Weights of a small GPT-style language model, trained from scratch on English Wikipedia.
Size: 20 layers, width 384, 4 heads of 96, vocabulary 8192.
Architecture: rotary positions, untied embeddings, normalized queries and keys.
Training: a variant of Adam for these matrices, 339M tokens, 10337 steps.
MLP neurons of a small language model. Each row is named by its layer, matrix (up: input weights; down: output weights) and neuron, and shows model dimensions 64-159. Each number is 128 + 32 x the weight over its row's rms, rounded and kept within 0 to 255. Numbers have three digits each.
Before each neuron's rows, "raises" lists the tokens whose logits its output raises most directly, leaving later layers aside.

raises: "oria", "ory", "ories", "oir", "yle"
L17.up1342:143102048162165087121098147109139129118139103147089160119084107198105135144125092090079138089137162152123086108092098159121097124164163092078159174131226098171126115162123080172186137143151181143168140066099143139129152061113154177096164123085178128090093160152129135142104140157134147164
L17.down1342:164134123124152114181082126090108161156121102096117174118080140120107073121100081158147137125120089148114111102153099174091167164156112143077068114131082165112138079143123133122130102110164138095126088117098191185143172178132107128127093149220103115178155111105144115103097086136112108117

raises: "d", "s", "ds", "rs", "gal"
L10.up732:140102081135140132131090084127142142151146129191145121149110177135051119096096077078123110136133116058130134182103139167127188109112117137133089203168113142137123119140126123148180101118130122140090186085169175086093121129121137115126089132145109103146150200164079067106098114139095074122
L10.down732:123149103114123128135151091209156140130218082161120191108135150096152100109111071108168149142131139118090082147168172120154155116187111154159092123154133132142143141132096094102163123107163112154091130147122142119150150144102172083106149141141128126142090120103107163157077094103143150116

raises: "mo", "pt", "ath", "pen", "vel"
L17.up1159:149164083158157131102113134116157079100059183146138139117146108146125155180123128156142150113157124126118082135124159176120075120086142089125115166117107156167078126130149124107198089156117191145150137169195147144142172122117121101074153163172168104124141101105079102125116145134161066174
L17.down1159:057124093125107096112139116144132103159165148096096168176104142064053139138145134174138126125158140126141094162093067052125149084096194134066119102067089142148159112095160080084144159128164131134137093148116097149149150129135146144106150128146107137124101100126061112090182037138114118142

raises: "-", "e", "ng", "ung", "wh"
L17.up1097:110151116139145100187142175101118134125127114150076216083168084139129164160113141149174058105177145136141093138217126097073163140117138121109081135144152160093114115025180118170133148152152189096146135118093140075047065113119129081097078137084116119153129126117102153098153126104103107099
L17.down1097:129142148183117059111099152183142088132127171103127112146100146184120146134052140167092130105175101082114113118142113136142107148095123178167091150179065112100134089140133063154137130146140069093122092147126211129195090175112068129071123156129138135106091071062129144157145149154126123096

raises: "g", "ec", "che", "ele", "esc"
L17.up1370:121147170127134162091106178112096159149134138102090115052131068100157210125147094139147142103160089128157086124133094122096044127087126038145155125168089183170105124143092107109157123076160114076134115115100117082086160110123092141110184147064086168136075158150104116089122122140130172166
L17.down1370:136046153144076119114114094070142150153148137116107101091119124099135182150163146162108182134138176106127101166074182114154150127142172141085139104150113096087115137194102146121150129181142108191155165161056117197136125149097071153126134119095154132081079148160123129116163108134095104136

raises: "ification", "an", "ress", "ified", "ani"
L3.up635:125124158091120146097166137114140118099152085148100132111109053149105136112154094131111108146106115163107115142117103078158084104159085093079141160128162161160105165134145112119202068058108155101111114106214104162094123077119107164112158155121113128136102132115145117130136147146138161126
L3.down635:042111181144107163114157110105126157124130105137091108152059089115118146082114080124072145160147118147109130153153097096083078115119141090132087163156131135201117168141152079136162098152117117170144101162156142173114122115115146178078149152109127082123115105036114119111166202114128130137

raises: "nia", "ren", "stic", "rd", "re"
L13.up756:166112177146123225156118117125144116092108149134097091154142160169106106132120143099096089125193165175106132157107161186120135126120192150174196179076149095103140170125095073157160089143025149061152150110105119134126101109095116187133142120110100119140134192150145131169111077178105115087
L13.down756:113108105154130142144143127099050070094097172099129107130140127131104154146091122123176147068121136088122155117166178098059184133127076114108156141121079140093122194152168120102088104074148177169110101151130097118080058172112129108162116082085118111062180116146144060073133071049134137132

raises: "eon", "e", "ely", "ec", "om"
L17.up342:109106109165092119181166118110127097125010123098122146115122093135097158146106141185170154153152163123129140155121162170063111171128173102108122127037086112108107076139164106050179151102062076111091120154171112147137136099165089106120137137135154151098110165143107121120128114158125091130
L17.down342:103079124129053102144143091147100158109161129112110153117187109106087099152142123112074116158117103161131150094134113120088181106133070102149107118172121166123088084082079095168114091117116127112173112204105049122073192158119104125164132124116158120114144090140097132137167091138172067133

raises: "hip", "ion", "als", "hy", "ions"
L17.up108:158130130124118099072073131118113099039099124148123066141100098121118129135133152092190141160108163146106063156146179126157089155080127109122110193105144156119104097154113138193144104143150153109108127085146175159145119092145135096077164178148082126123090132143091133085090128117098116142
L17.down108:114143122109199154138102134099091089136158120098123151105081121177126166101117101114147095157165114094162170138178105094048157168132165169136157094144093092095177155138195084101128172175141129142143041136146085086198196151155148115082093168105136122123172154190108165118127116056105127222

raises: "itive", "ru", "uct", "rea", "al"
L17.up705:127148099101162097081103127107161142086145085132132136094098183103108178104045230113142159146159138115155127160164126106099187101128110127061125139120194158121144118155086120125185134124128113154113162079151114128102141106135130146125171137191074123135123140119127117149139119179069154068
L17.down705:177146120129148141116122116136132143157124147044053111127168100133125127105171086133125044077096121147157188136141166102118123136170164158161159126143095199133107162131183160144145102086118092150106128161130141096182135154171145143132128153136126123190143113118158146164152093119152168149

raises: ",", ")", ";", " (", " |"
L17.up1073:178128158092110084094157090088159125145145102134096142154145139107106092086159115068096053153153170113096109146163152073176177139149121049104085129175117126154062139122170050186125145094138125140121190124183186087141100118092128085164129146128159068170096201184125135138109118162110065154
L17.down1073:111196201171165101149168149158135141185119112118098081082136111141152070101107107078038098128176147098092165153151161101168081120128104083131103098138096105122113102137111193102091154129164073121155108176145120153138090143164144125130101129194122149153071070045163104076113165146127136118

raises: "e", "work", "ful", "ida", "way"
L13.up920:145125104116108183140147111085156098097150097140052153092083082189085107124096088098125096144126171134156138115156133122147139137145089125108116118033128126149074110086133112133199120144160201108119170155162170096098136107131089108127110151135189104169174126100096094116103130110122104069
L13.down920:119133122033071073110135146151128102145091165144118115162128184137123137125093079138131152132131084119147123107106127173100142117077161113142156115135084131134094090134130117130186168135137119119190158146102119086087132100192123094126137147086137112102155113078106116102113115097181120100

raises: "west", "amp", " Africa", " African", "side"
L3.up227:106124096121122122106116168121139128143125110137054109158101111078114092134118166099105084146145180127134176110155129120090145171159131158154110166116164140101093094149081115172178069108093120106185199143143159134127134137139127114155106138160158105136094125115145181142140105131169148126
L3.down227:116106112152163138111147183197148158131092113122087113150065089110157111153160141168043141140100136112142150086110173085116151207118110195159109095150149115118146138149118126147150104159117136095180139127124123167150152124192183116162133093119159119103094026068148156157143160138162184105

raises: "ani", "ano", "an", "ain", "hi"
L10.up120:126092150095173139124115178074095116106155116162171112171111108147116147164070110146153184132216115153130111153141196079118135098177117108080150216112089115166145196134170093123192087161154115157103136113153102157083123135117151117152152189129161076084124142128124104114077128139123124114
L10.down120:095093161162043113109120159100149106049173145110164134224058120155148154088101110078105139184114112116158125105144123151127189137109145086148093183109157111161145186139106129075147089105144128126100148173102107127106131123147174148095123111151131101099122118092148073158145177088172156118

raises: "nce", "med", "n", "ire", "erve"
L17.up504:108088106124178113150153156127169096157123111146169140138189090199149160163108106085183102113093122122104078148142102073122090140160093100163169129157159140157104089132090137114184102120104157111094086064128113106136232088142133121128101148168130105154118144190077060078109120109177094105
L17.down504:143129097059074139160138154126124140120110136154152127128114085103086133130144105118136151134131112119149118178100142073115100118128157122165108109140123060085115123186108145157103142166105120135078109138098175171160095119102169148121122139099097107141101138161146107112122132089145113105

raises: "oria", "ory", "atic", "ace", "amin"
L10.up885:147100157220202150118119100148140104130139075102121148120123125121088131172202173115066125078114138146109158094172138114113155083132106112096127116039178131112161123073126101096149157047159092139102135059107090107098108094108101133094134129141140128156136126134131116096130133109087129124
L10.down885:104117130155189107140089120106045124072123145127161150140092155085143086124101132162149156139161096143178156112106101100106134175111133126095057105136110136121128180174148179150129114089086133153107123129102140116172123156117158151133172151199141116140094174092135161149098142144117180125

raises: "il", "iller", "ale", "ils", "ille"
L13.up569:170094100164096195162101173097109079090103135181117165110116085077086126093102135127077138123116118131136140134184064115077161134171085079052122151124115108110089096078146196128170138193120156135088210139089107077054086121121124097138128148140134105208122126157146115125097115115123090096
L13.down569:173069111106179179065090162117158140069143119121090184171142088122160080074131115137162148180126101100081150072142086125112135161128098160152125156115115131118105132137164112102149167146166161236166127226146150172112133137078102129127154167133150129122120125088101105060126104106201128085

raises: "met", "bi", "pat", "pt", "log"
L13.up884:199116091092111163156129159068157048174135188170127122110154177114107176127123066143145105157110147117205108100100079155094169121138190098151137173149111147089108154121085109137142151132149110150178167136097129169149153089133046097144098136188214114133098140147073096146142168145106082069
L13.down884:141062100114114130101127186096145099154097095172147156100144142166147117077100130090125105161106110128159055176146163101151132124104138114200118146174134185154186168163095144107139163114094117170174111154100103143126114088111127112159108128136164131167121075156103119110179092078121138142

raises: " it", " he", " there", " they", " many"
L10.up1350:188135129109153086061085112144102112115104180128151097141146109124130161161145168170132162126113087160176108131116062159135188117180119099110092122109131148120128070099174133140121097104127132152162146164156108110113127176094139118147161140150182052108157167093086098178112188197095096140
L10.down1350:104163131154142086150110121157097118196158149151107097139162152085147131123089126126141113137094106172194094237113103130139108092141159090138096050122145080128092147178141093109063107167121110113090089116090101119116092150097165137097138117152107107086108166180175158083118113174111142140

raises: "or", "our", "ors", "et", "vet"
L13.up175:108106109111156159118171090142145085137134081162096131077068159176082098148146181119112122134150116152174128126180133134149084119145102078052106169030121099134121144120161106092125166099137143109123105112160134124088128107088091105122104217087161154132126161192132094137099144115138110108
L13.down175:116108117113128133123075143141130121160110170123083144125065209126135142099161199173096106182153093088139172120190068182113105121146148172098144112118092171108121140146113137142129110142178137140115159094110151138115155162084120087109172118079136171080095090129187135129078197147144106116

raises: "le", " Islands", "les", "shire", "led"
L10.up1346:170130125087136116101076138100167106154155172153118148088171126199130128071166100114118146141144107127111154162182097087115134157121120136113116122226134166115122178156108086062161163120163168149144175131075111122090138134152122186155078111138173106139097107120068133128102138163118133097
L10.down1346:123166080111084166142116120171201158101103108105097178121162096173107097122135109136106085095173163098096195092168129129138114159078143117100071105091135137152129089084155158096132145141169165165124122096186091121099172155135123154176161140104118147126103189100134134116102049068154111131

raises: "e", "ely", "er", "est", "ers"
L13.up896:144158111141111133096129116058166107142142083136095100142144101174146129126180154122173156137072122137118084120084142190143109134170214091101154105080095084131102121095149020090193183187152115103100118126099138088103165104137158114122121165177160170096123182203136117164108117124099119129
L13.down896:129155111141090123155128084087139157122150152153146167104124113189110171131105077169152084059142149160127138139103068129090105160089143115189085126099113120151156137154112160150123166161161096102198140160115108117124174151083119162126153120141122165205119065096137189130139081179198084130

raises: "ed", "ader", "zy", "bit", "den"
L17.up520:109149051169132151129097126116130156133136145091101058196131101083122142132122128143146136143152145131129082082121117141144174145142110140110116105094127137160155189090114149148128099063110118090088182087207084101086087103122134141124137203173069132141141124085123058145114106179092061128
L17.down520:148096084143122122116122106147114198197176180131107115053141160142143110146124146174124163115150147142068129181139077119075121140097126101119097150148105165072147102121114121093171122128143134173177149202144111120083151118129078080093140116081089097100155198081139103118160166144158125162

raises: "inc", "aged", "age", "ion", "in"
L17.up629:103082161131123105154083108163100157118158112124112126145085108129188119114132101186132134107121100136146084179146069075135185069116142102116096143176158153087180096089079114113178144173127066139169143190100130138171151116133111201143128096120118195161114147138141113140130172146084167130
L17.down629:110191179085123082073179111162117133101138119103185150105125152134159193117174134143088102111131200075163077125152096136164172081140129121158115129129152140158118090118140164099163134088173083164122147170060115125105158141158158124083155135081161143147165144132150123198135097069099136103

raises: "let", "len", "ure", "les", "le"
L13.up1371:149060069148104085166152084153126147175159112036148155114121105196144108150144149115129123117145130110210100150126174096145127125124127102146182144083124099121119099093139136120146152152110083108143112161144140142143142147105116137145158162104169092099134168117119126203157160151155094070
L13.down1371:119084107171145088041096124130142204169124122105110124117142187148106114106159120167086120122135121175141107109132152121131113115109111123177098112144069137149139084185133111074111120124176156129127195126141157116073160139140133070112144128181168169076164068097114125139148114123144111132

raises: "als", "ally", "al", "ality", "aling"
L17.up275:164137110136191111096088144187125079185137179088139147112176111211094126146106111102126145160177152154120057142189145176102115180161180114106126151165102128116177116122108146149169177124046145103145089089115111133079116124102111131064132155137117096148072173117126130137149105098170139098
L17.down275:137144144177137130076106126121186118105096120173033100066068150148106142135124186093147129127105136139075127167133225159064161181091047115093166137115069115097121191111105169112145170124110126138168108115143101094099183122148158162066107137145113164090069182135145147141169069109173126145

raises: "ds", "d", "od", "ld", " Creek"
L10.up134:110151106170156191107099110167086102174129147157146065151190126146064078144092136136109122079118162047115134129095173173096108074077157149123114159084154160148132111135134143171073151107126166120160135135167200136126072153070104068143067178133129106192174182160143105157161182088096111161
L10.down134:058148115147135123140168096148135082127172085117130114110161145186102112122145123136120137120122122107096107102146108129169122121139098187153112124113165145101110127148111103096125128147156160095102116152100205049161138171158157092112122113123133139114088117159102145145086134122124161157

raises: "x", "nce", "ld", "right", "n"
L3.up1115:140107101170169191146084144176089112157165111115175127185166096133128100124117101117171111196087134067090101131125138120150116108127092104116145129162108151090111115102114115133161070123140116164122155112129140104070120135135186068088105176117202097089090181190130020124075181144159097056
L3.down1115:099139123055144187132157169103112133151110146177135096177153091093123122174108140115136179100111084114173150141087132126109105155108122128122108174128092190071095157091113101117156121080066091126205080142151109142135118130148182081143115114094164078145128148163152049110118145025154145133

raises: "ions", "ion", "UT", "ies", "hy"
L17.up1064:141130160142141119185108115111115144116104075090117109156100131147101091148137169104118167112105100167151101146172136155223071093167177078085061208124095194138124094079151129126099158129116147107072125077119140143140152076114122106129127107124114093130110158161210136084156076119150107120
L17.down1064:181150122129143150091137179157157125121102130135102150129108137153128098103155118154168044149137168140126152177119142054106162106105111158129094167169121158070076164098101155111111120098146133141102095079080081121164203147126161101106168159139179142128165120118141110125120076137091086173

raises: "nt", "ño", "tic", "que", "ster"
L13.up189:033151097033096116124130118105133184130142115141152119138151127179151112127122150078132177096138109076196189093169164155077134185113160099107062160102085085151111094140170180100151110100110102146132113083139120105078168146100078173153158167120144143138079125158130047121113178108203073161
L13.down189:075095127159102081161143073131118167159105107087160133091120139174106095164170126065087119136117147199134052122149162058169113131084183129150128102170166110123112125147150104178153129094128117193133168113127146147145146120193155062066165107144146180134093150174118152129123136121142103128

raises: "nce", "urs", "une", "hing", "ire"
L10.up1099:162082139145110181099122172168114138116186116154118131126178178142095103109088097067095121125137139154156120098167178152116125147206126141165146140106135111129054165124125116114180117153120120071103149049137136122096121102129141186159135157140139068175110150097105102163089126146154123158
L10.down1099:118121155120155122151175151137139174115109124131125143119177137116103030119190100119140166158120157122151190131153149132154171142121138128138111194127076082154181124151139132123176130124075197108192134092120124166097163101163188120098130161156090074120143162148099119150121125064130118143

raises: "a", "b", "c", "aur", "umn"
L17.up1520:131106102142149132149164103191147055114098105168089145115074177147090149144134094110136125082113132095106074128135179164133171094093133123133166157176115115130132134091170138109123060148066149123100098163135102133139129119159099174151112109114121052098131181151135160148161144139156066109
L17.down1520:172134151096122121215170071124147177161154118182120104085169188098089129146099184129125107167132070046132107172106081111167112150172114098133087089094154125108157057124135140089197097166095091135168120143124096138134155108149127141152101117104160091176064156059097120119127144193107135109

raises: "al", "ity", "ally", "ality", "alo"
L13.up339:134091140085163166111096132109078114145133197081189120133122135153107163173097173091124175135137165181172144163134150132073118142132131063107135149109108140120146140189147107128173139129117116178153133109123103166067136062129117133163124156116141091110074141176108114145068081170158148161
L13.down339:116140114142172114092108130097109204072140105134110116153112137112131172075130187162157132166110119187159173099134155145188159136125070102130093122159064154143190186193134087151103084125129155168120171149126120155096163104082039058057141136148149102115095142146183120168146133103116128150

raises: "ual", "uation", "ibi", "ua", "row"
L17.up456:102094105108109096107060135144153091174167121109050109121115112105101143121088160117101085081112109175171089203096122147104095126133211085068132131150111159208106123164124161126129131137113168150150120126139185134128095089130110130146129109112166093176136143181086166148078149068159119120
L17.down456:073108071127164084116160148155080101121120123134038090141092117160094124133160148165120086110182132114133109187149155109113101151130103114145088123165108070118148133101167111112128192148168130077116104116137169147150117186126113150127117119150080109175196130132124156189128157089168150066

raises: "ky", "ia", "illa", "ian", "ius"
L10.up1305:142164135169076178183133159125097095148160123162167137169128120123099140104136117130108117118086168154144156145180180158176162186138105144106130181144147139131158164092121100124163092144113125127163128071167106145136134141117114104164093139105094122104137152142195146115085162136168139141
L10.down1305:120136123167133173086133119117128169153132065121086108130075159115161170085140127141152150135091096161133164098136125142154108099141120155080123075168136125110166136143071103101092174154169108179174138130161100114162100109155136107159058130084142210107146061104144130063175095101144131071

raises: " they", " he", " it", " of", " their"
L3.up846:137094118067156123158183142107112151105182098141117100142160112103153157197119116128073108083175126073141128157105092081144126166108083105097111135111166112198085111152154135127127167078121080094124135090155165137099077238099124148156202133122168106087083145116134112153097164153129099100
L3.down846:125109131071190078166125133150137172126065078128102125124170153101171169136114112158155121088173144142175124110118087103187147113135095086129085121141110104137120162124169081129082142162134105100091160103156065159192097134101166117149150121144177097122088121136095092127151178157096138125

raises: "u", "ux", "us", "ir", "uation"
L17.up1303:230112103106131105104135168133069136083098151133095102119159114151100121080109122094184157108120148071148133142129170205123152060158177132128153153121094075170125117094135130190135140111147095145063155123190165128094116099157141089146066154159176100132133173082157071115073179105148103123
L17.down1303:148101105105162109069145144129065134109104133096095099175123117181095144099097159102149138124110096120102151112140140118106129113098136149160147092177109080172178143117103150102127109079163091156124169090141123109140175075115149079126158129120185156109139121067166075127117129128138136141

raises: ",", " is", "Professional", " may", " was"
L17.up250:136096100079065122168158174121142094065155115209130097144118097188134107138139150120127108126146142090170075100178102149096137093131189134137145061156125135195106159111109058159163114120117167160112184111112176074145153121137162173149163147087179088181125128152085146120113050210112177097
L17.down250:110128184122140111134173136145167107166171119093102103175082124169182148129096078137053111089131128117142115132118209085124108120129129128133120135086083122169105143121106146066118131128160103183144159135110120158149124171167089062133095117176123122142142112131113105129152138165055109191

raises: "il", "ils", "iler", "ill", "ider"
L17.up1048:107067128113116110157114139139119048141126124123098090091125111163118103171104163056213139100108112138103130122138113099116180092120189128077102166159117118073095141113129139160151152136129135083139154138157131084148128109098132164157086143193164094136145148064077039120096178144146132108
L17.down1048:118089058181133123170188078084119116161152102075113122113133161106183103117125101155207157129129154143100152103174140103158148064171118066125105125131166101147126115152127141117135115148082152148126098164072036115136103128097138142121095072091138125139167127118142127136096151150209168233

raises: "ur", "uv", "ux", "um", "urs"
L13.up1412:165134115143148118163133128161052115208142127118145130066157135118143171083130157034100134108109136104098117176084154131114154114147121104142141134088117159066157124128146128098121085124165088128115103126105126139153090122170149120181117087151066099149086130131093162206121117176197078120
L13.down1412:105092155125088116113145132159052124156151126084095151170116117114148107094110092130162182119085138118056122102115094166112147131099104122141103085122129160117133145150106145124094102095131085118170073163130093138099166146189113153124120127140129128128154056108108144067127154128140093149

raises: "z", "zer", "iz", "zy", "zo"
L17.up1128:151144088122118146137192122150168098085090174103185130157161114144120170164112104140131118076121181155112055094121146152097169101126127131181092152143091130117164136134165144122147064045160168129122151189083110099102157126118152159152209093041127119125130135048101087147098130144127083123
L17.down1128:108115115105146134160145140087115146102156140150156145141074174162127070131094157171145149068086099159171120096116091129105107174128137124146117101118136110060112113067114116081169143098135136120116160131120152194128108114146098059117099117122107156114150117180134113148139095136165168131

raises: "mo", "an", "chan", "tal", "ani"
L13.up115:147118115135130153086096138097176126106093130176118094167135162186100200147120083117158156117142130107180107109102117144080083115136152117140110165132141176158091107130123086197219092172165146142097142088132157115115123117106132095151186169154158075096136163198123127148035156176156057155
L13.down115:168157122132158113150166128089139136101133146108139116163120163128097175120133107133114130187107063181113139093102160164165073105108134130154103107126046163168126128134151121115116130117147121135084130167131120089089064140126160113091119183127096140080088098125162142100119101107148104155

raises: " were", " are", " American", " was", " may"
L17.up420:199056142150069167184177147115165101124128131126168138100151148144117155136102144149124098175105148094163149113122134124136168128110116122135078140196201162159155113121125130137135128131097110144110131118119181126153156077118101101125152087136146048143165144196139085103162098164071152113
L17.down420:123120114164136111113071142156142071103111106105053135126144139170115129108125099150068118179130101190133112096193101155100123069147058123087143087126169098146101144137161128125142141080145117149085100123165130115160160162122036102165111113155117118087142098096093127170146082114092121106

raises: "ía", "ón", "á", "ás", "ó"
L10.up440:126166123098121133163120110114170122105134153136136169130175097104114105163131175120100130151176126123130114154187125101083110143178186135074112145119095107119100117105132110128152133121069222146106098136114143122112148111084155180143088140177108128121101141131108055164137138098084110091
L10.down440:114122162216126127158195056110135122071156081109124123173139135108113072095177131088108189098084064149156111125097142160095139120097181181146122117179160191091151114141160161150085100106146149156118109099184168182148167147111095122151121174138121109104159104146122152105063133107117094134

raises: "ish", "ished", "ity", " Native", " like"
L13.up506:150146131196151168156070161098153115188090145178165173123183163147104128059128135099142124163110119135105144150140138146081140054097097098122128101160130171145124174219153114165114118153179142055181137135095120138131127137110037102089113169149151100121145105169134125151095149101159092092
L13.down506:083131139087131144033136087134169121185165082161075134133091102204169087049097091163091132128144184102225145140126119123072157179142126178115170108113169059130135154145125119153137146130145120095157112130134112173162106095192138121115118134074165157107101123132143063149185114154136108141

raises: "w", "ground", "back", "ful", "list"
L3.up1488:165065140156173166169121141123149146123153107134116135168105125178153100131101107126099142145084097123150110117141172091086132187122121090109152175112118154156148086072119123115134150079118165110052088164128138143093126163118109170162106126155112162124088134096125188110127105168174080128
L3.down1488:176103099151139182150139143142140169106120131142184154115091160171086066126126091159135121147142165188158150112161198103123123123069109093098088158152110143136123136101072122126097119084132152105097097136120174125081105119118146119110099114118119141150092134034151127157137130181163127061

raises: "co", "nd", "d", "-", "ds"
L13.up1167:157106093165104109163094091126118134103105152162120142146129134158069110150094186063088071064167148067126107101189148140131135089166183146143113117135151120144132104045119131134180101082079134080059162093163122121114127121105086087133153130117158083147169235168093128153106160097102090155
L13.down1167:100132126086121140083148153152133113141110143147142125154128168129162113102099080147099208182101104149131174125073080075103064161145124122174085133233117121115159114164121212105119166164141088186090047098169063168102107151143113095109148067148113135108134162118120131160096099107123093096

raises: "al", "ality", "alt", "ally", "arl"
L10.up1138:160092125158139101095093111165157058090112205136082104144118108111153138139065171087106139113149127097053053147126137112123117157135169052079095165134125151123079168121124102103140074094111136117139090138133105148095125096129105105094106129178124116092112203110144085122079112137085160138
L10.down1138:076161092148200119181133103101116146134082163115157095160133114124138135116078102132157152204127161178148129131122157140113092160113100135085123115120077097146099139116109119105160146140105110140157129102119119137150167105117127056122122080168130095122141158129151162144106122111121131139

raises: "it", "its", "iting", "ita", "ious"
L10.up669:081138138074055197097132088141176141107102102138164132086118110143084110075110119120161089075077225099158119197146155093146101152089131119096105121116148066043081159134127100107104119133114141092116116126116153117139145168075143164089132095084169119112156155107160123124160107143187109123
L10.down669:136117142171114165112132132134161122144117091139089086153146122091090125122153155165116184187109142116124132185168129119154124183154090153135109140111132145059145178134127108076128132098128107098146126168084169090157155157142098096149133098121155105107174063093124124117140150137152087104

raises: "den", "fr", "ed", "est", "bar"
L10.up465:171104095191186130084129128138126093098139086119107134098156177118090119152151175101151100123124186100091153150160162126185163132117081155133073147036148186158081133063145062143151090100141137133111141118157089109138135158110143121144083194167127121127087165127134142115108105124166088182
L10.down465:140114108153130140138080144181142140160195110107188139116163089120138074158164149160107130147086206163071139199132141099110133099138122179127083056129056184143172152130104109101084079130099121101154095118169107162100083162150130098111149143105108148101109140089151124139150148129135093113

raises: "gan", "gal", "i", "ian", "iment"
L10.up726:098131154076102150141091125054083111147148162170161165101172145171121109086072134099087114104120160150132080156094078180182082078114128127180099143086122105137168147163112167119145121094107114116104136117088129112087118103136087112068123161137166127116174165162138065148128127138126127085
L10.down726:131120089084150076153203152076102123058122118089121130121108123093082061129156097137117175136147099161109096142129115135093140126156054142139062145166106153107090106154096126114141085099106206176144128178195152159154098175059143104168113171061161112107203107061113105044075082139172096109

raises: "re", "rat", "ente", "nia", "ious"
L17.up845:105111155128159187193051065109166144151124143134083142141150132124129152082172138174108147077124089104115137120151173181143147126128134149104196108119061149127093106110119077106195128093098165166177135102177049143097128182141110157171098056128151116155136112144117077177101078089122126069
L17.down845:109138120190136185122071071171179143127099115140112119117144112126097123094072124139149138094131158149168133130144120133091161112124121114092117080096161167067097101122134077140077077126145135164118122166121120102089104139107119069159148117159178135116160140116176066097102113123065160151

raises: "so", "san", "sa", "sl", "st"
L13.up687:137117123117131111146134104137062109149125101120160178119146164062115121159106167073123084151121177103121092152150147141124080119094148147088082203136132157155063118134121102134148119117113176112143070170046095129147126155091135126177134161099130120125147134124123140090163150149155145122
L13.down687:107077116114127136124169113126107158034163091163183146111179092149149120117165117095115102194120086096091150093103158154086120129100055143164139119126149105096145173150135089072109192153130172152138115123131168094097140132146126131145168149123131129133142161139136173151122107167139082079

raises: "ive", " in", " at", " attended", "ful"
L17.up641:096091110160091148130094126073127079094131143118054179089117114077132127146081117141113012117106140112167126126186121142090114085161149087135151140101101162134088075093095097135084124120176144124094194118114144057119170080099123131123155103136181116071127147149076157125087207124102186123
L17.down641:176153105122141140123135125158155125179099164139107124148110144074186090102141094110089065147158147149138168081192115065093074110090088125113106077143139109150125109116107172126185177107139045106132118147121103143155133140142109136129076131080121122096123117120129163155124184141175091064

raises: "aged", "aging", "t", "age", " party"
L13.up421:129091078168145126147114164091149112103107105124114119130113145162131130177120125120120132118131147092121132100154040108158139104158115101133099095177171096123137136116150123101154140106140089183110126155140119132167160068095093162168108132129154142072159131161097124125105148105085078102
L13.down421:129122158109086104178140142136148090087141109138186145130117101123058100149148157111121093097191147160166087138106120151186115133100105100154134191195088121113177089135152148130148143114099112148184122111129149116123115167125133159134130133150145190157105138129119099144167086105110162106

raises: "ils", "ow", "il", "us", "unt"
L17.up886:081143069098123164103129176139130111157156108106114075071132106171143133150135076089178097150093142117129092105093156114088135158169160065099131119159129143127071087096185117142155098144142161119143135134186147067165137021139071139164163139123141110155166167143198145131072098153176155132
L17.down886:143071090138131120177095212122162144121149100101137108148154144130109078123067147114155141113107178143085115096155093108139174118113111127065130077155082116059104160192150182148135070134114131106163133098117098094106132103105132105098132110130181074154164144122173130117068141082180135121

raises: "le", "lers", "led", "les", "ler"
L13.up1399:141116125146133155103105104114161092175139137118124182103175075132134116152106141184096083087090115116059108165170090135070085090111141110078151084133128122136097157133111055085193080131068179155107111132177144092128140156125085149098071126087156129171140181148155101190109157104152121120
L13.down1399:128120104166136114149146153100138145077108077169107194127124133091092175157153152164099133127173090170126149167069133127116168206082149082141133115102095215083088109173183131123148174142122175111088110139143094158115132161123121154114151175194121141100111160147154131111119102090106121128